Weights of a small GPT-style language model, trained from scratch on English Wikipedia.
Size: 18 layers, width 224, 7 heads of 32, MLP 1216 SwiGLU, 18.8M parameters.
Architecture: RMSNorm before each block, rotary positions, untied embeddings.
Training: a variant of Adam for these matrices, 892M tokens, 3326 steps.
MLP neurons of a small language model. Each row is named by its layer, matrix (gate and up: input weights) and neuron, and shows model dimensions 0-223. Each number is 128 + 32 x the weight over its row's rms, rounded and kept within 0 to 255. Numbers have three digits each. A neuron's up and down rows have the sign that makes its largest values positive.
After each neuron's rows, "fires in" lists the words (lower case) most often at its 100 highest values on Wikipedia text that the model never trained on; "fires after" lists the tokens most often just before its 100 highest values on Wikipedia text that the model never trained on.

L5.gate52:122094140140136118157151135093128125190151087152098133126118119106126158168116117190149123179080136157082072132089120116108133166117143083149153088151125141113106133163176168176161092135105151089127140126095121135133160114103076148124123104085128120089126189208162102130128105129140132103094119083094160134111137051149085148184087164124138128178110148129153114100122102117099149173128184060102210129242155066146099142181147147138131140159129099119145180109136096132174207129104076092172153093105152112149109111169130155147090056128073112156120158088096167086198098175112140158171133125152089186098221125143109132161088101145140114126138123095091132112097102178112097111135
L5.up52:098127120178137103192138153128138097140118139157115145094163138122139135180118126106134090158104092133122179143185085135138170133079121127151110143136134176114150147134185149186162136153154074144157126120102088115171123100077124110085091084123137122060106171151134158113149130140161091134145176075031126202179096088164173047133112144136143062105164145069133112142068077138076125135107090131124100153125129115165147102115114106150097165141101059147167154110125110143124182072180094148153112101107138099149162115076135164096116122115153111118100109078115155071093088147113075162129103067125177080106179108182108161141114086089095102174103134094150108071103138173106122071189
fires in: "that", "which", "votes", "the"
fires after: "ed", "s", "es", "ot", "it", "od"

L8.gate678:136144188123115126141089113135148102156092090110144119093106146136125156118107187083141156129148072085120093080123132105060166161172119114099091100190123163124125147128186136198092149198148064112113124117067142102185060144149121083121112194143110137176096160128121138134163093121118134119114123132138139102133216132106147123159111152105119163106135130166119135098068178136127149131150083080100088140127066219087077171109155124128148137133132148126106115113069144130153121173107115037110156165111090157175090107132089118090093096080098185165095110041104071162122145168105073124120159166115115086116092144139110135123124106168119182113136165118102168127141105171162162181145
L8.up678:106097166155134171136073149206182099064090123140082117131107101115106182118088125118174093105141070158146125092078057120139109097172134166216134103131141154147122098077153169160147181144127143113108104052123077094156077146159120113156084133184081066099098115085114101102109087187129117133159085120110148132144118145112118087161091107101068120117167102105146183090119151118144147095103134131108120142152104216159119119149163148110126119128143201124138110098085121100111131155170129055078095097114114123190159135178128122106098123087127153136117123121151098196102103081083107157083117130057092092120097155142202133138149103147164111156102158155165159128127077128143090143143
fires in: "it", "was", "he", "of", "and"
fires after: ".", ",", " and", " it", " It", "er"

L5.gate1057:132129112144062138136115125060069122139131126120136099144108152148192098155044135098120181132193169100081160140151159117126114114132120096148131146159090132162135116168130111042126116126194077081133109133114127136126184117131107056090090127122118096161100165151143126122068137077121148130081183123172135126171067131102136139115127207133120218110069101081125074147132149166119148182077073106093113146123120101139135118081175102115125165112149142177112113144109115136077085097123155090105080114094100125110122132155099134168096060087067131139135103093094162116143070124103086153116163164134156142092085095158142096083075118108175064160097127156116154136108144076059130106120
L5.up1057:082191153117118113132131121144143096111110136139153098082105125149096075130113181137133085120136084156113151150138117072100132139106062107113134115133125100113207097088112147109214177127111065114096112061114129145117175072050152119203128179151099153100160145113124077111154154161116144158134140127048112135139148110130143124134060128092180179138153151126114133089110099058129110098153117134107172094054096117186063152106110102201158119156149087112155123080140110167105115098124180144169090122134134117123112099156088158168104092087088110086135143115043132118145075188159103124097103147132179125093100150102149187139135145134132104157158140139126191159154205111120111112138
fires in: "against", "again", "america", "captain", "services", "february"
fires after: " ag", "ic", "t", " A"

L8.gate806:112126138176159172134122154163148142141053099142115120204110148176132154120107180162124129171144076133125162083173034084118154136088142149161137132128177136126096158165137140172138099153147089123125102079126106137210096126108166132105149169102100142109154113205148137156119113145107109141210065183146154167165147091098088119125156162125143108130033099112150153143106102145126106143145079161118122148139082080127146117100144155133109148136119024090147119139130159147107139142090129109168054172152085119141125095166134146137140158096075122148151137127123171089125135179086105150135091149138114131094156092139146174087045097104115077157104052128122170145155135112048158158115
L8.up806:118102102098099169163118118128114135122158106134109146151182092125099124079146112087097124157074065188157140106178137070142105153128109120139078165107171127146104131119164135094172136135044073105149158176067101127136075045132100117123099120129114187107098116150079143152118153101153138085168167136114062121095134127148109131134126162098124188199123111120050144103114155158084180117152156119129096152107115153157146124142105101077164122111184147102149065104200119101114099116157070144148122103142108110134173019122161173157085109100127170113110065151135109128128094119147161110087180076133097149103145177102110078134077126135131085167169125153106113097150152151083096114063
fires in: "in", "after", "at", "his", "a"
fires after: ".", "\n\n", "\n", " \""

L5.gate1055:148137142141165152116117131149064080116123095113149133126125091110151083162097163131099094235189123175151128160135121147161140094131124082121063157172102151099086180172166160137105133108095129060138116137150096121189086123080146116162095159097113090097092113091072162109130166126137141095121175144116162161168152111145094174145167129107127084117112109086130112149116117198072098084056120097172111127166150113171053143117100149102147146099174157180087115104096152099135145160092126086107087119117098104093060159067078139111139122139100131148046151111102116143168098132053135109144146153140181159108145139114093173091121074145139113135096168125142163138207121058134145131142
L5.up1055:165133140117161169175185164100104112130077100149084114124121110096082174165176157165131100129164181130151146137150130151115144134062094129163125118115081170116110149123129140155185124079132133182160142171097132141128150134139086114139176095109111117159189129143102167132196111159184107125054101133157154093132165126188119127114134235107105090222083159143095171128215118154141160128100158166087154143151122091123120126120139153096143113172141167059146117085091107152103103117175079153095093125167149131141104106110123095065108111134168046124102102147164163164188119169109104120124147118069169151099099125126147184142071163152140135186142185108165109141124090126107107125144
fires in: "a", "area", "following", "eyck", "party"
fires after: " is", " was", " are", " E", "ollow", "art"

L8.gate262:129144138098150125124118177108100123094131102087112133113164149124148169093161156106127138153098157121116164209152092074139106140128163125131136129135129045172103143067067136135097146166171114133148122156132123127087133153172099127123148132080146185183198098113170162134136076116101163133097137117108151162138117183118129139138193141142125120122137178075094151141089119082144124125114118122192082112095105188227118133147113130126130124158087132135137183068155136127157173109076144200080108125071086120178118077165141138122087155151111160147085079127060032069086132079118093161088135121098157155145139122086148147166183174105110099149109117147054151127159165132104114167159
L8.up262:148097110153128109122136121147073127099118137120096086051172136054118119086152116051164090167129194162151155173136142125168094127104177142116142177110154105112118077104110094112128169097134136104121154111154151129169100192101091151157163122069168166129112133123114140148124108065110111133156123125177165094107115120097122140103095076121106107113173133047116092118145189145153105095116072143129119108100122135197100109113146153070133119081117145154100129120127143183089165128111110101050121131183123077096017156137144144098146107185086130162133115194144101080087119133103141115145093117139095118082182122077169131077126136132089121171120111107135057158084130100173190170087
fires in: "however", "never", "considered", "professional", "ever", "probably"
fires after: "e", "er", " e", " ne", "ess", "ab"

L8.gate925:151165118129182085097150085165111137135193126095139168114115096137168095123141133111151118136153107165157069098116127127176148163109121127117163182143132103170109076118100142109112152133115114092172141123187088139130154120127123105158083144133132135072070143130142132188085142128109167107126119079144108133168116067132187133113109168034139073142163124130152087124108152168171075114144096136181071137178126111194125106119121160151070125179130157204094162126131146158178149155175135165068135139149141157105088130159098070113179186128110105178106140115158151149133085110155093183171190158227147133118085144169133151185135095134083084087110098123107121139132131084048132141093
L8.up925:090180149114079179067078114120112116187160151137144093123094115076145147174184140080155149153178162094111078081108115113212207132170123145122128136165138166133164112109135145171143113182131087091136139167147080155090225119128156102154130080141170076110201166097167130154091145157108104127087126092173100123174117152137121126058111104125124113175138128185126128119093083110089102097110109127141134211095086134136186129112060147135180125109129146137095148106125156165148158131139125069154162144050130097167087145146124131109129152103100146106150128111097113118113130186102152074092191136185137110113123083097151144098066083140154146152082139132118138122076124137127120137165
fires in: "by", "wife", "father", "son", "mother"
fires after: "at", " w", " s", "ot", "ed", "ill"

L8.gate110:117111137134117119094113078132097119141119109113148111076105094087125151166126151134150097099173092129131124073139101142111158130101187126114115154133151112150161093119136135174083118136179120089118148107139083151089088137178187175168091082126077136130130080107157148156151090102184106134090140118143163157144120181134120142151097097122109134132097159128140070074138105055113158154118103092145148154057120121114083123165143120135103112114124123108145126115152133159088147131118067118132117067066159164179084044150095111198048170159147168152139171115147051102136107063192130144090107182137167045178111094145152135135093096180146033124178141129192122133112141122193144123106
L8.up110:038085135097125115070156125065161104098114145173133175109106175100105129121181042111153112142107155038119143117122123135079136150086173140134220075100150131137120127123132123099142099097114121150091142070099157125130158159138105124121080120153115176125195152142102128081088173093097101140115191109135141085061117124114150137167054106119125121137111096139142127065079178139094086173105171107080078169060092177125150100098084105143116110121141147095085121107171148107106069146126131129106111163109151149126129111141120068125155083116126129068137109117142133158105118115129127122120161154124164138087147102118174127148103108138115150150125093151156104092191033047144123080090
fires in: "competed", "took", "competition", "competitions", "insufficient"
fires after: " comp", " to", "ic", "et", "f"

L8.gate540:155102148123126147166148155116152106184178120158110138162149109070205106143133143169088114135165113136118079125147111136139137148112071109152144122159152101093162116097151142139113141144130171095115136107178151108128183147121173093166091184110121113104084099130103153136119085130134165078181084130099138082184119163189166164114078180159138054129052129116127152175076144132126085106123070094100092155129143135169078100086123138172120109109074027113130136143144156146135124103121134102112102109148137120140143103168157111149087128105103052158151164171093018123071181136125080144169106168086160164100089117111138179127085130185109095159113124162152142195162146108086148095137
L8.up540:118132115115078065159135107103135132110175146150149052099128124086137136147161108147133156126100171200090143089132136146167169137142114122139183117148108082082119063102148115176180157122057166121120129173139141123100110143139120085125154109186126175167077153134075142079149137147123111112163122099127076160111165125134072103103114121140148114144066183180127127188102152148043160092117140137126154215098117158168160124120114142144137047111113107155133199114212103172124130103138188128126087061087140057165149144091110154114117098099166134137095171138148105110125136092133165122159151185145165128143134106128027126101175152154164092159107073150164154121133106131102133119096
fires in: "father", "wife", "born", "son", "mother", "life"
fires after: "at", " w", " s", "ot", " loc", "b"

L8.gate1096:188159127109126135107129081105133120124106150146148088099185162111129101151108174145130140145124083105132134169072119130092112104142094097105120103095128159153127139130154132147186119136138072147121104160117091182129131092085156116099170191149120164136178079174184087159166118124086163100151111191113143094139137127157093093174134132062124183129126124145171185165106176126145153142180187081190109141145058151122145119181113176129125073092163092196116169089104118066085139157190154131186123161082153138095084085114133145108114129092164142117153138078082110106155139132110067105089160125097205048110125139142112099116096136126117090112110136183094146166092114082076152193134
L8.up1096:148127184132057123157113137157108135143131160080103113165098101087068104135041142132118158178154092124142104178100105069148114143125153182145113122111088120137109090147119110127085150106086106116133118171118087164155115092150146160108151154114122170113160165099127162114106132184131101130175106156115180144115075183068149127105054144103149148226104086110155124081140125111164117169144113105210180070110138163171091148120129143110094177056135130091184146095141117146129142164132119192014121139127113113125105159129118206096110163179117109154140095128155098063143103107089111099109129150111165115158099137087190123110131157170111131130149119167087135144142095136106172170087
fires in: "he", "however", "his"
fires after: ".", " and", "\n\n", "|"

L3.gate131:063128142102119148177116113070098108214135128131094155151182182164135155123130140151131090179126117086141069146123096104065109185165100079100179185195122199120105088149118109162152117180116135122090120164105151137122117101150123098080136126106142085083162113170161108143137170122059123160139144119147160173142194134126103077110117135167116150143127163108138139182153128086153104137080149135122113124174073127112112159116101057081095112087161094134124181161098158184150068118172114084098098082099148140134085144118082153160171129092090127105127194116097056095117137108115107155130089105095107136137136179131103120069102131105107156072099071178181116128119097115115162085159
L3.up131:146118119179087123143136151088149155117118153165161175099118148152097078173162125161124135084143117082065141116089106162157121175165172136151125123176221166113129094091068094123108111186139095143106084115097125132120093124137201140161153117114139139122119124145171080118135130134142161109094142115065195078146161095092123167124171080105163177114123173089096095124104121110097221101152135163156120082182131114169126114140124135138178114134130146164193134151116099114133095176135146160146155126109142161106120094145128106153080154116138145119111135083162140074119042188155208119161104137196092093160144090162149112096088035110129153124147109116142124151071148155061122125188
fires in: "title", "one", "total", "votes", "vital"
fires after: "it", "ot", "od", "ed", "d"

L8.gate410:178105146059098184031135193117170054105088102171097094176142111110148065146130125178139092112111083121114066177137159133133128149073118101138138155149110132134152106093135122131148114130108144154134095181109200125103160131165112147145078089107132171146149069150102130195121139101133086109138135134105103103128120157148123147198151095110083117128156081146077143054136149085127132082152122179167148153116133174130079152096075121115154092161084148136126174048138157084174144146068130178149086155112129142140110123167152161146101132136155124133134142151121142072146134076163115168162172196059139096132108145104072150162139160151104080138115181114085125189151123142087125113141
L8.up410:108152091147142128100146180109134093104107120117108190183105116093124118078186045108087144161107128131124096140157120102133133116165147118088084081110106104147142137117094100101116172049131136126127123161128127112138099144199172078112162133142127142125164116183106098147097122198171089107144190158139154171130128106132091148132133087143152085172132101140125133129091168131143125131192084135119166121097167129222127195097115154106122134143161149193195143150132141107112185144072158112105148162172126132093143160117137141144102111182121131173163163101153161079094160068168102121113125228106083122167074135143137174057194136132111129205149078129083110115089114109080109140106
fires in: "date", "age", "double", "died", "time", "average"
fires after: "ou", " D", " (", " d", "ver"